config.yaml
vocab_size: 4096
qk_norm: false
attn_scale: 0.102
tie_embeddings: true
init_std_o: 0.0068
init_std_down: 0.0068
warmup_steps: 200
MLP neurons of a small language model. Each row is named by its layer, matrix (up: input weights) and neuron, and shows model dimensions 0-191. Each number is 500 + 40 x the weight over its row's rms, rounded and kept within 0 to 999. Numbers have three digits each.
After each neuron's rows, "fires in" lists the words (lower case) most often at its 100 highest values on Wikipedia text that the model never trained on.

L4.up511:453522595506526496486512461482443508500512452530434479478478455509529453456472500510432487445524497492538499451560470504433506496528485440505480461574429490473508519470504513450496506499542502472478535501489578551504454436459536462537442482514489520508486488527508526515511475483435503439544528548531484541476532486474541598443446495548525426481585570506497556527522539528437521455552500512476423496482464590477459542519490594626535464470465562513452557497483539462501493500463444441446478446467519559472508562505551576552480463558482568515468547556511470503525533517442465459
fires in: "released", "based", "listed", "release"

L2.up682:499578555464510514500486501478445469506435510422475540538542505436519490508500447517502525551502525500594543491508509505518441501556525448492471495499480489482496460493511501514478503570459495486453400494466509530513559511456509529569522447506513471537511561428546454525483502507500546539524486486539456425547494599531484468465469572521538507601479516527534580444505544569436541424519458441515443453507438475505474483463557523549498448497537455530499509478603536465544463489459491535407503464554457594525516476488546497484463495448485524445565423477462445517506492548487535452
fires in: "also", "executive", "inspired"

L2.up363:463479541576459543480464536510529509477470553483467472413480520461586405531542477558512590594558588418561514543431445537507543489536488477551533487499438422494577534439547473558511471460564487510491520528520466466433481462537474476515528490512474500493502462514381425483485507478474501464465489503514472464504488494449462455569475540567469518496436536529514459513470515506486474483425540489477517473510508536524465502515445520511488492503529497510579569515492480501557433549509518516437565537546505564453423487455505495448471516518547502547521464449470520518557509484463517538
fires in: "under", "at", "itu", "aut"

L9.up523:500509438511430483499464486424475481536448503465528478525473501519494444488491557483459491472446576501466474491495538480524532494522513497493511480513487580513472557430407533492460472499559474493428500448463471499515506455480514439547537454533526511499489456457593500516568515535514471470548552528549473510501507481491527561577488378481541494515465511569476496460523512536508506500480537408573537470545559548488528544598554433466494524489534446589428538511548463488534488545464544486471530508528518457466516479553520545548441516437497477527432565483476402474569475430455515490
fires in: "also", "is", "a", "then", "currently", "be"

L9.up484:511496584487517540472514523451558444545438500519552506519523541487590452477454526498508458488480530469557472524438480453511428612484470514474477476453543454552533542560472459501473501510476506485507509464453552458432448503537501551522426484480586508419482557533432524458469531488487523418452552486476497489500497504503516543516464488491529539530551583571576507496488453469564484535481583494473504508576501541476500551525520520450550489489519447483500544536422417507500492500469479485503411495467473551457512455477513522489448566537550526471515433430545525473458533455534474424
fires in: "a", "took", "4", "take"

L6.up572:483459540536534544536455450450501507454504457509515499474521514479486540500467427538401499488443499506495572561466622444511460445521487498492457489485445551433519624490504529534499408448534511467522493494502511511440470498542479460502514548523521438539512495470520467464505513541519514514459455543483412491446490548504505498534550489478446453491415521567466486522495450439464477494517451497479468496567524525521519516497528480517437490441523463497523477541578545536544465516505473574439506491563459515487430511606483529524537501548573497464525436538452436543546521512600479528
fires in: "also", "often"

L3.up456:501461584436545523493529522511432497496476528489550536568545478493554501489450590520529503566491509588438504477556484509447453529487509539548536498557552472448459526463517510534520453482424493449559501504509527450437558439513466527526470549576515481538458519492478547536467549557510479478517503437509459545518424486506468492456437474489471445450561443501513517533450481457529514562582438487447520459505455492520484500500485414544498394480549555507465475492442437570534439515542487544585530444523481480529548514419474541474544532531515455495510465471490495532528485444459490498
fires in: "in", "games", "climb", "kor"

L3.up245:532484541474572460502427469446523451481512477480475520513456458560585517479484537475469492470516469414482501487515497482472523507468597551472467564478428464548488472505506444501420507496463485497503494517454566552500515454475471510513553470539608496484479444546516532442545521486506521496523468536507563511457527508558529509551485520486536531474458442456532488572494519462518528500453459524485578514447554515527449551513575415519531533520486431482512470575468517448612518537446540557506456468425498500473457418569510538488503488406526595490460517451507493540495492511551471531
fires in: "made", "featured", "make", "safety", "included", "member"

L3.up828:523567492533466471503562547490492507489500429492521504497507468428435501481473493546540509489462501502498502537481508547577472520523512499514442487452485481471521437536540509448480480475495476543507532504473521462496537428527486533491371484472560507465490454520530508470443544557523428490470525432451514499502545528522458525549497496551516508494422516494434401495441494591529457502497513449524467462467503476557489575490507482519522537586441494487489491532427507581492453574543460465538513493493447496506588500533552511448490497560615537519480433449499541472460556447602416498
fires in: "most", "al", "both"

L3.up885:576468478432471490493519458467521483480421454568437493517439517569435543491552452520544520566467527449528481475464473542472515569461500505460494467458515531496561588420468457430487619578527496497509457446445542494506514498524428478535434491439457480501537505423489484491452471481549506499507490458490549446564457467521514529495454442467481501521550521445446479495498546537535533512510514515501525533571567474504509450518485527572529529517584484499482552598452484450525578468504484502493533502544475501481524519548548492472478509478488405472498524538508597490532462451516495527
fires in: "most", "highest", "smaller", "small", "red"

L2.up12:476496582516534525513457467518532461484477541526534554436532438578464475463449417498460590482552480452541477461464494449507574469521512559509465490524481496492449511507468538514542456521492481535449502490431493498457442419555573450533541478517529555510501491539499484479456521535510408565471532511502495473553489466463502513552438528523605481466467404464496460544488500454459490464525433487497531530467564545491465574471551526500542556481518509533535568604597495465534508573495516506480458508477447459434452466473470537474544502501580523509465495481515490474504494539468522564
fires in: "won", "received", "included"

L2.up803:556503513541516482479486575488560432471531448475489493470443451533462481489477486501470540544500552560458513512507468533527573478487527585485484447471519412525479518418494555404517519533466443488522397525465537466484515484559463499518512485456466510480513453511459447462515468550522495534469432491441490612471469499424472508532540492586478589509506392502466484496444515483543576531504593517481474471471437484553495532475500489510599552482513486566515503448523549555479481465549447468495494529490545504523550526529471488449444489504504479466504528521496435552463564531455514537
fires in: "august", "july", "date", "december", "september", "matsushita"

L8.up39:512518468490548422463460492545553509480540519472491513534483506490522506494552546484497490478577456456460444501474485475515513554555513487608481428456441505548548514421494488469492427523481515553530485476533456495595468414494605532466514521488519537478488531471446478512480451525491522596490517478526499475439517484498471520496565475514499549546556503493554472382486498507459556552546487495521529543522541500524510424411487498492492379493514511452530479564504560425495504525455525447480503507589550460427518459464552524465512487537449420533471506508537511499459460507559473520
fires in: "of", "out", "much", "extreme", "well"

L2.up440:481496507544520597471486457468539533539541454492444563442487502525572457543477441479521576467479469524497557456534483455543447522467454458532450485446551513471495537456468510529515495518594476554469525481488471493510488535544549552503508474519571518490451504524427503477453413511519504515457548537533548563534439488520448469487484503518556516472484457530526522501530542473531489382497482494532529446417567509445487514571532501538500446539474505469472482550561416497594492548547542502431432524499500494514493471435525471427556404521453452507487443509465467509555558515488502490
fires in: "street", "road", "county", "river", "mountain", "park"

L8.up256:465406500457508458467465528476517456539469500474553528486511455497483465373522476521565563492464496531475453533517483531510525518467512488489443497519531537476469457502515524439551522504524526538527412555507640468438485523558498494594541514451504429473542586532476501561526431470470558484508481512510502508488443425513481577452445460422534529489555481514514574497591541460494570510496483494447560462505528502525497494539543515505519569512497479517554525497542416427557504523511500520486494453444520528475485502531500507404450516486459507435477526525447541503491466507483558495
fires in: "three", "two", "several", "six", "four", "other"

L2.up632:457481495548463458558438466491480559488511477485472601484515441470494512527549552521489557559447453490488457541443514546390505444545565452524470530509463490438497534526400586430545536480493551509454509502549439537518447518485489413491483491529497505502490541513497532502485461409471520517497562541549446551594474468511529431511531504570542452466531494432515534510565433500444509548436510509462524531494557497502498509535555441533507558515541445500555533500451421505548492512480476517410580520502465520480438518509489495490504494528482482566531491506517483498442495442498494465
fires in: "new", "high", "top", "lower", "special"

L3.up252:458425506504421506452555517475520587478563524493513588521523487488417452478545515480493494535473488531490537497480441488488501498410555472419555609496485466459501531503540424497552534519530550512525530515486594518545433429497524506515543462418481531437501463528568523536545520475451509491476502477522469464445515520508485531429471594571519509507532469547487511564486483472548498513447553443540488375506490471516468535486519547547478464449514512481456523485481509528517495442501432471511505463543506562465492503471558443526467464501435576496477491483529537472485484519556452571
fires in: "it", "item"

L3.up14:506471545465545529400459481508531488575440553428461525438463573551501540529443574488498478534440448512482421499516512504451486517415518475512494483553552475532497566453452534507495496619528504556412492460472558478450476532499479554508462480528435486565471546544457497466522448466422555490508542442555476487482513445564556489530503550559484586528543552497501579457489497513478574526516553568476501513564509517530486463462490492477449532436481473481498559472465512474516459521528469505563529490470518520480518482544464480556522501472438486575461483471523497438510476471512528487
fires in: "is", "total", "reported", "was", "appear", "album"

L3.up424:508538544524492520454591494508515486490454536431522553483492517588546425485474504473414506519517449468497440562500537507548494510551525481495435477490611528512511525499433409510546502560501473504525427511543458511507503502497634526496473485494466504502523479452528475433478497470505476451427548516490552460571472454463522511505497537453483457560464501449501455511487465463568534570507476441472545563501415490472545517493565419506515540493527495507548456574487412504498532531517458479508554473436492511551527509530465441509534481573513588432510514507507572467464493476509522488
fires in: "fw", "mf", "df", "jpn", "believed"

L3.up724:507487500490515541511459520467557496487532534520482514468488459463436475503500539543514577475420525532489538516483449497431519533569457473494484499450511470492523483503443507442508533506425451585538524495452508484465519532494490591543491464545487531408468488541415528521515499477468518502532500406499458517531425476497534484543417483531459539533480539567469453523411417566518467510537515543544444565478489482475455562504496516524519475513526487484561544476427479442554489514536547481486494559541555463466544499502564460524445455477478445565533581566489556422513541432575472498
fires in: "as", "team", "asian", "while", "asia"

L2.up675:552513560551481521472465497427542522546578501452481499549488532470575440493527554498547510469453552507547518481462573560476505529497513475468516412586459439544493378482469533484447496534444496501541472468521494491478488481453440504467438501578517574503498470559473479467577423527504466484559517462580497499543474409463483492503443562492490483462482503506472565534526546467536485549471493490529500547501543477529504504532495461448489463425562545502463519481540547388526462523538542495472480470455472482528556501443555488555502461432490509545515541497429463480482498517515563539
fires in: "s", "serving", "officers", "officially", "serve"

L10.up547:625534570520535528461555493497505491501445566543467448466554496503490535464460529476505478543504488507485539475517438498460436509571513446559471512492475528575483507555535436453474494571551575502487491469474473408441405477554464451448522505466467522498490420579519508515461555525516536516502455478445565444464475523511485519466470561443506572542412460472561558493527488514417545482560524520510555482519472521486473510463522567516540527444499586442477518505451451523525446521537515444568507506453455457498479527443483500476512500493468469497489511520512522531490545469467531425
fires in: "an", "with", "a", "introduced"

L3.up385:480505480553564534534540490433500462508507548512515472458508472494495466453552440523460492554438520559500490594588491473491613554472498505515511481415494502481527503451482574485544488519533565520615522560484509457488509494474487508528509519463433483421424475492463526487507489530532416498480542521495485501533571437507528545498572465484508469511467543470499522477490470485438528539485451558506466504449430433453569498477496547554427517464493509512471549473489533569578513447441516492488554496458505480516490415464489514489455530496508503533598470454479466492522489394550562507
fires in: "have", "number", "than", "age", "world"

L3.up664:433515556488508489456494484515555494520464505542542462543548446451538547508503508474485557534501503520480447556464502470405533503553472536470458435502468576465487531524545506494487477485534501474522444504500594489460497458504409513510462476507493512471513591405545428470476462526551521539488558469507471495519504494459616487516524529491524538486489394469543495484486489498513547447629492518561451520475551538469492513502464477519503433462496469547471561514525534511481554449410445484385516482518469504490449498456453510427498447502561505496553530565552500528535540525476471552
fires in: "during", "received", "completed", "educational", "at", "finished"

L4.up955:499496455566495506457537554426504598501532508454509575501484433503505514529563592542490505528474460367472519487491519493493552466499495523486501461521521425497515470459535552510513510519513388454489495522473501515476499526489530577538499512562478476559506489489462517524441481494448527563508449466525429519506478451460505466526446526438424548525593463405555500517574549426555537502511506520492508444466496525475536469498478519458503483523507515488497537531464497496521547518504486465497463524577508463579447524535453458432574544450502488538388528435493569507503494501516533543
fires in: "of"

L3.up190:522468543469503464512484487535503469474404491504521511519505474465586576573465561406422546474528488552543467489477482508466515473493535536479508457479502494558493502555438506507557535458434499502511473482483501516458473469493464558490463471538555513470463459531495403501458480451443434527531471534517505546493458453536497500538504618470604534571549472511447543513613526519559549490543496546546476439481456481433508524433499493515477486466538515557542530483543504509500404455530497481498502532534493494458515508452421538472496445543572576498506407533474465493477488467471523504
fires in: "at", "attended"

L2.up725:516481413521475493410546526533551494489457476422548494476507473410521548478566576507494463544503530523457445544483502508481466527538561423469463434448584452474565498510397542427511485464511508477529548522452468520471517530535504478422500482516490507385439474452544546483589428501466474463498489461485472594526508481436529461511554470497503519501517521569539500516480517497515563563496434506575502478490516549503505489523585584502548521476531494545449555451459543515473503437522473559502447490526533531478486509475467534513456516538495538518461444509493515473491547468503521550
fires in: "into", "would", "continue", "via"

L9.up667:576466559527437539476508511489554508523573511509536486514539470484580460473540514438498529476546483515516526595574480453444520514562469473523581510488474481578578561477502520493522447509516470493504456513481498541502525477620462502492493497498471506495514508559465393556525499473552522507496522463527466499514560454558469474469479434472530517509535487504490546404443446509486464409527488469571481514448554391559549510460580440498545411508552520530492468468523513475471448474454504493554463421435523519460449521494514509432515503505536486471479471515454519528515488484463527468
fires in: "in", "challenge", "for", "46", "memphis"

L4.up932:502453511521588544510538517473509520480495419556459520475543471580488478492531557542481486490559486501454580530452488557527479491393517485512455495474501494505476500483595419564533533527500524490474507606540469532479471507475472497504466465481491541468525511562475507519569521512487497448499506515486437425481502430519459567484500506493512516525543570495500624528496584468499481462557450474477426462510433469495519480523556427447468512566591502474488483416484495516519473536455506488544519473555524452531471502499514482510500589513417557523439535508461426537441491476457465503
fires in: "on", "in", "at"

L8.up928:467535514413526522526488445524473486490522516543514483491585355493506504430458449476546517546508550468522526589484531513444483499542555570587463533493502488499514566533533491493483549509515472503485474539496508582469523419512513503576487481480447526412473549519427510518469435522530469533495569500519458491520540465519526487537499442482511520489530504521457539503418518480512522474540526487514496475481515508558546562412570454499490490524571545469507454485469446570456526447469545433503449480457473471436522483509452508548547558504491395466543526456434488519530532457473445534
fires in: "in", "co", "left", "entered"

L4.up863:517555496578507529484461565480513504450529506467491609498526541546615488463474527493467511482544535519517514552438461507502581456545454530479424523489423503460531495505501483513536436549470507539484582534514486495438440519533491538502461519503555465522504507559484571437495444547475513440525514504539474502535498527513494578434467500520492492377510508467468514539534463458506471601505506567491544506429463456522524476478522457466499527428480403545563426463474457519422548564536515534559453426507485515508477484493492555483463454510491484503470520503498501485490456442502515580
fires in: "of", "electric", "seoul", "cycling"

L2.up704:472481456537522479494475462404485524553547405510514535483503469444479515512558539484507478535542536605544551443591453473554541508515505509468492504527398544552559447556460537471483498524463524473467434496473531500434446435542460499489558543534453501496500501448494514438505453456523562500554504495508480487496596520493546443497524489514469492509465505479432500573479527424456493538488517509487419469476554544469481507509456484441564554530513519570505495591519502459486553497550458432464476540491558515467522516514480526481583522488484495465451441424544468479510446581516480509
fires in: "played", "in", "came", "worked", "started", "finished"

L6.up107:495548521456568509523516487473496471489474518536453497444399498525500459423551595469506540561489525525392446451504520524516525530534455484615514419477483516432506433495508471488553501469518513449494488502506473583504553489494545494503473441441471463485452537546514422433501538518500521508463471530476515470522515489505530501487456539459452494502542524472511492491466500472526472468549469530528575504529453521516500468575448514523484514581530542542542565484544481476554535543532494509474518421511499405521511488458495560459525573483425403445521510584571516562487490485557448517
fires in: "of", "to", "since", "understanding"

L3.up809:466527483466502527479556512505519483499422575499464537458545480465552496544512496487473434523539525604540503557539567583530479511517491501489397523488474530496479453547561525483554566567458430473465515528528511504477488496476445518457472426462483518514452457428495532501538452459582522529449565547516495451509453481559500495464492538508548437552439439515531512516454501552494526432466484479477397535472469543542530502520508459507594512471486518503530476439556502579485475458517490481498583509510452494486513471455529466459519459506488504490489425464420485565545477539593530545
fires in: "between", "both", "education", "country"

L3.up303:510496517571583490532439564493562550457506420464467590483510557469520400586467520490571489526495489551517461543444568507537495527521488462550502534480483531475461470506471502514447500543449563498419505484558450484547449471480514522495412509474519581516500436514497436531461433486538476505508538489504511488529502502529500470454495445495611505538531546493456502458518511475497510546442531527475519541511497522477438449535585483511544506554528473416523513441501468473481434462498580465527526466537452462471506505534554503446483460521484495510469507496450513496362553544505482548
fires in: "high", "both", "new", "top", "low"

L9.up826:417468455483439517424496470450582567555435441466449535499476543463469465439490492592509490431478514522581455474505532514462548519528503505501522578446461523461522471479525495398427518487498593510466475502472500458454557563459504508500522513481518473467510519518513510546518523490545493517529468479531514523529412540534469526477474496507477473494490504557545518470473511453556487491436600519488477469435511551552509584493595539513557517521488600516512452540513473492492471496455483502518532475452406510552557538493512454450520439516463618496504484502451450468501476515521487489
fires in: "s", "the", "new", "a"

L8.up743:525513481418443443429546572576458483541543453545463465541449438465547512549536502516547468513570554462517564432467510515510509497459502540571470423477473511514501497519501506523519505438544522522452484461500463494514548532556492498516499478485506466568493435494529533381525484521494498523521495489502464545454549509452490538513511525517516522453508551448538481556533581481525394504498525497426558564494434467516471524569552474514546447489457478464482509508512499493445503491474447459534569462506431470447526459519560463451512558508553473456498617516491461456549504468475476420
fires in: "the", "or", "of", "to"

L2.up432:516593415508499503504450437520521466502446451523456556503518565468459530505540487535482533519576478553505490487443499496467524571482508513483496574532528502496513476483501490455418498567516522540509532505432505459491521510527473460515501501596552513484462515502512547440560549504537540514557431456507505522517472547431576482442493528542507498591519514529538460513428583536499489448514505413567492498445423478522470446507424499461513501509522437537454482499491468445501529433515514493570509446484553505549496510526518509417468576481475482438489544506468436465560516473544490383
fires in: "time", "years", "year", "months"

L3.up655:511468489451459526523488486449495502514497452485552530519481520558515484456502484517532503516538473593480524550532475551452537509509481483505534461372548565478472517497494465414489498424482500602494469536452579479477487488446447529499507454489516502551449491501456585436524430444512475467514509507493453525508482543530533487527554429486453468465461465471603495514546468540433499560518510453549477515473548451480477480490528528471505572497569492517519525496423406548508578455488499550505504502516553490554494482486501464500491560523484506460469427450571470432544505405544543580
fires in: "on"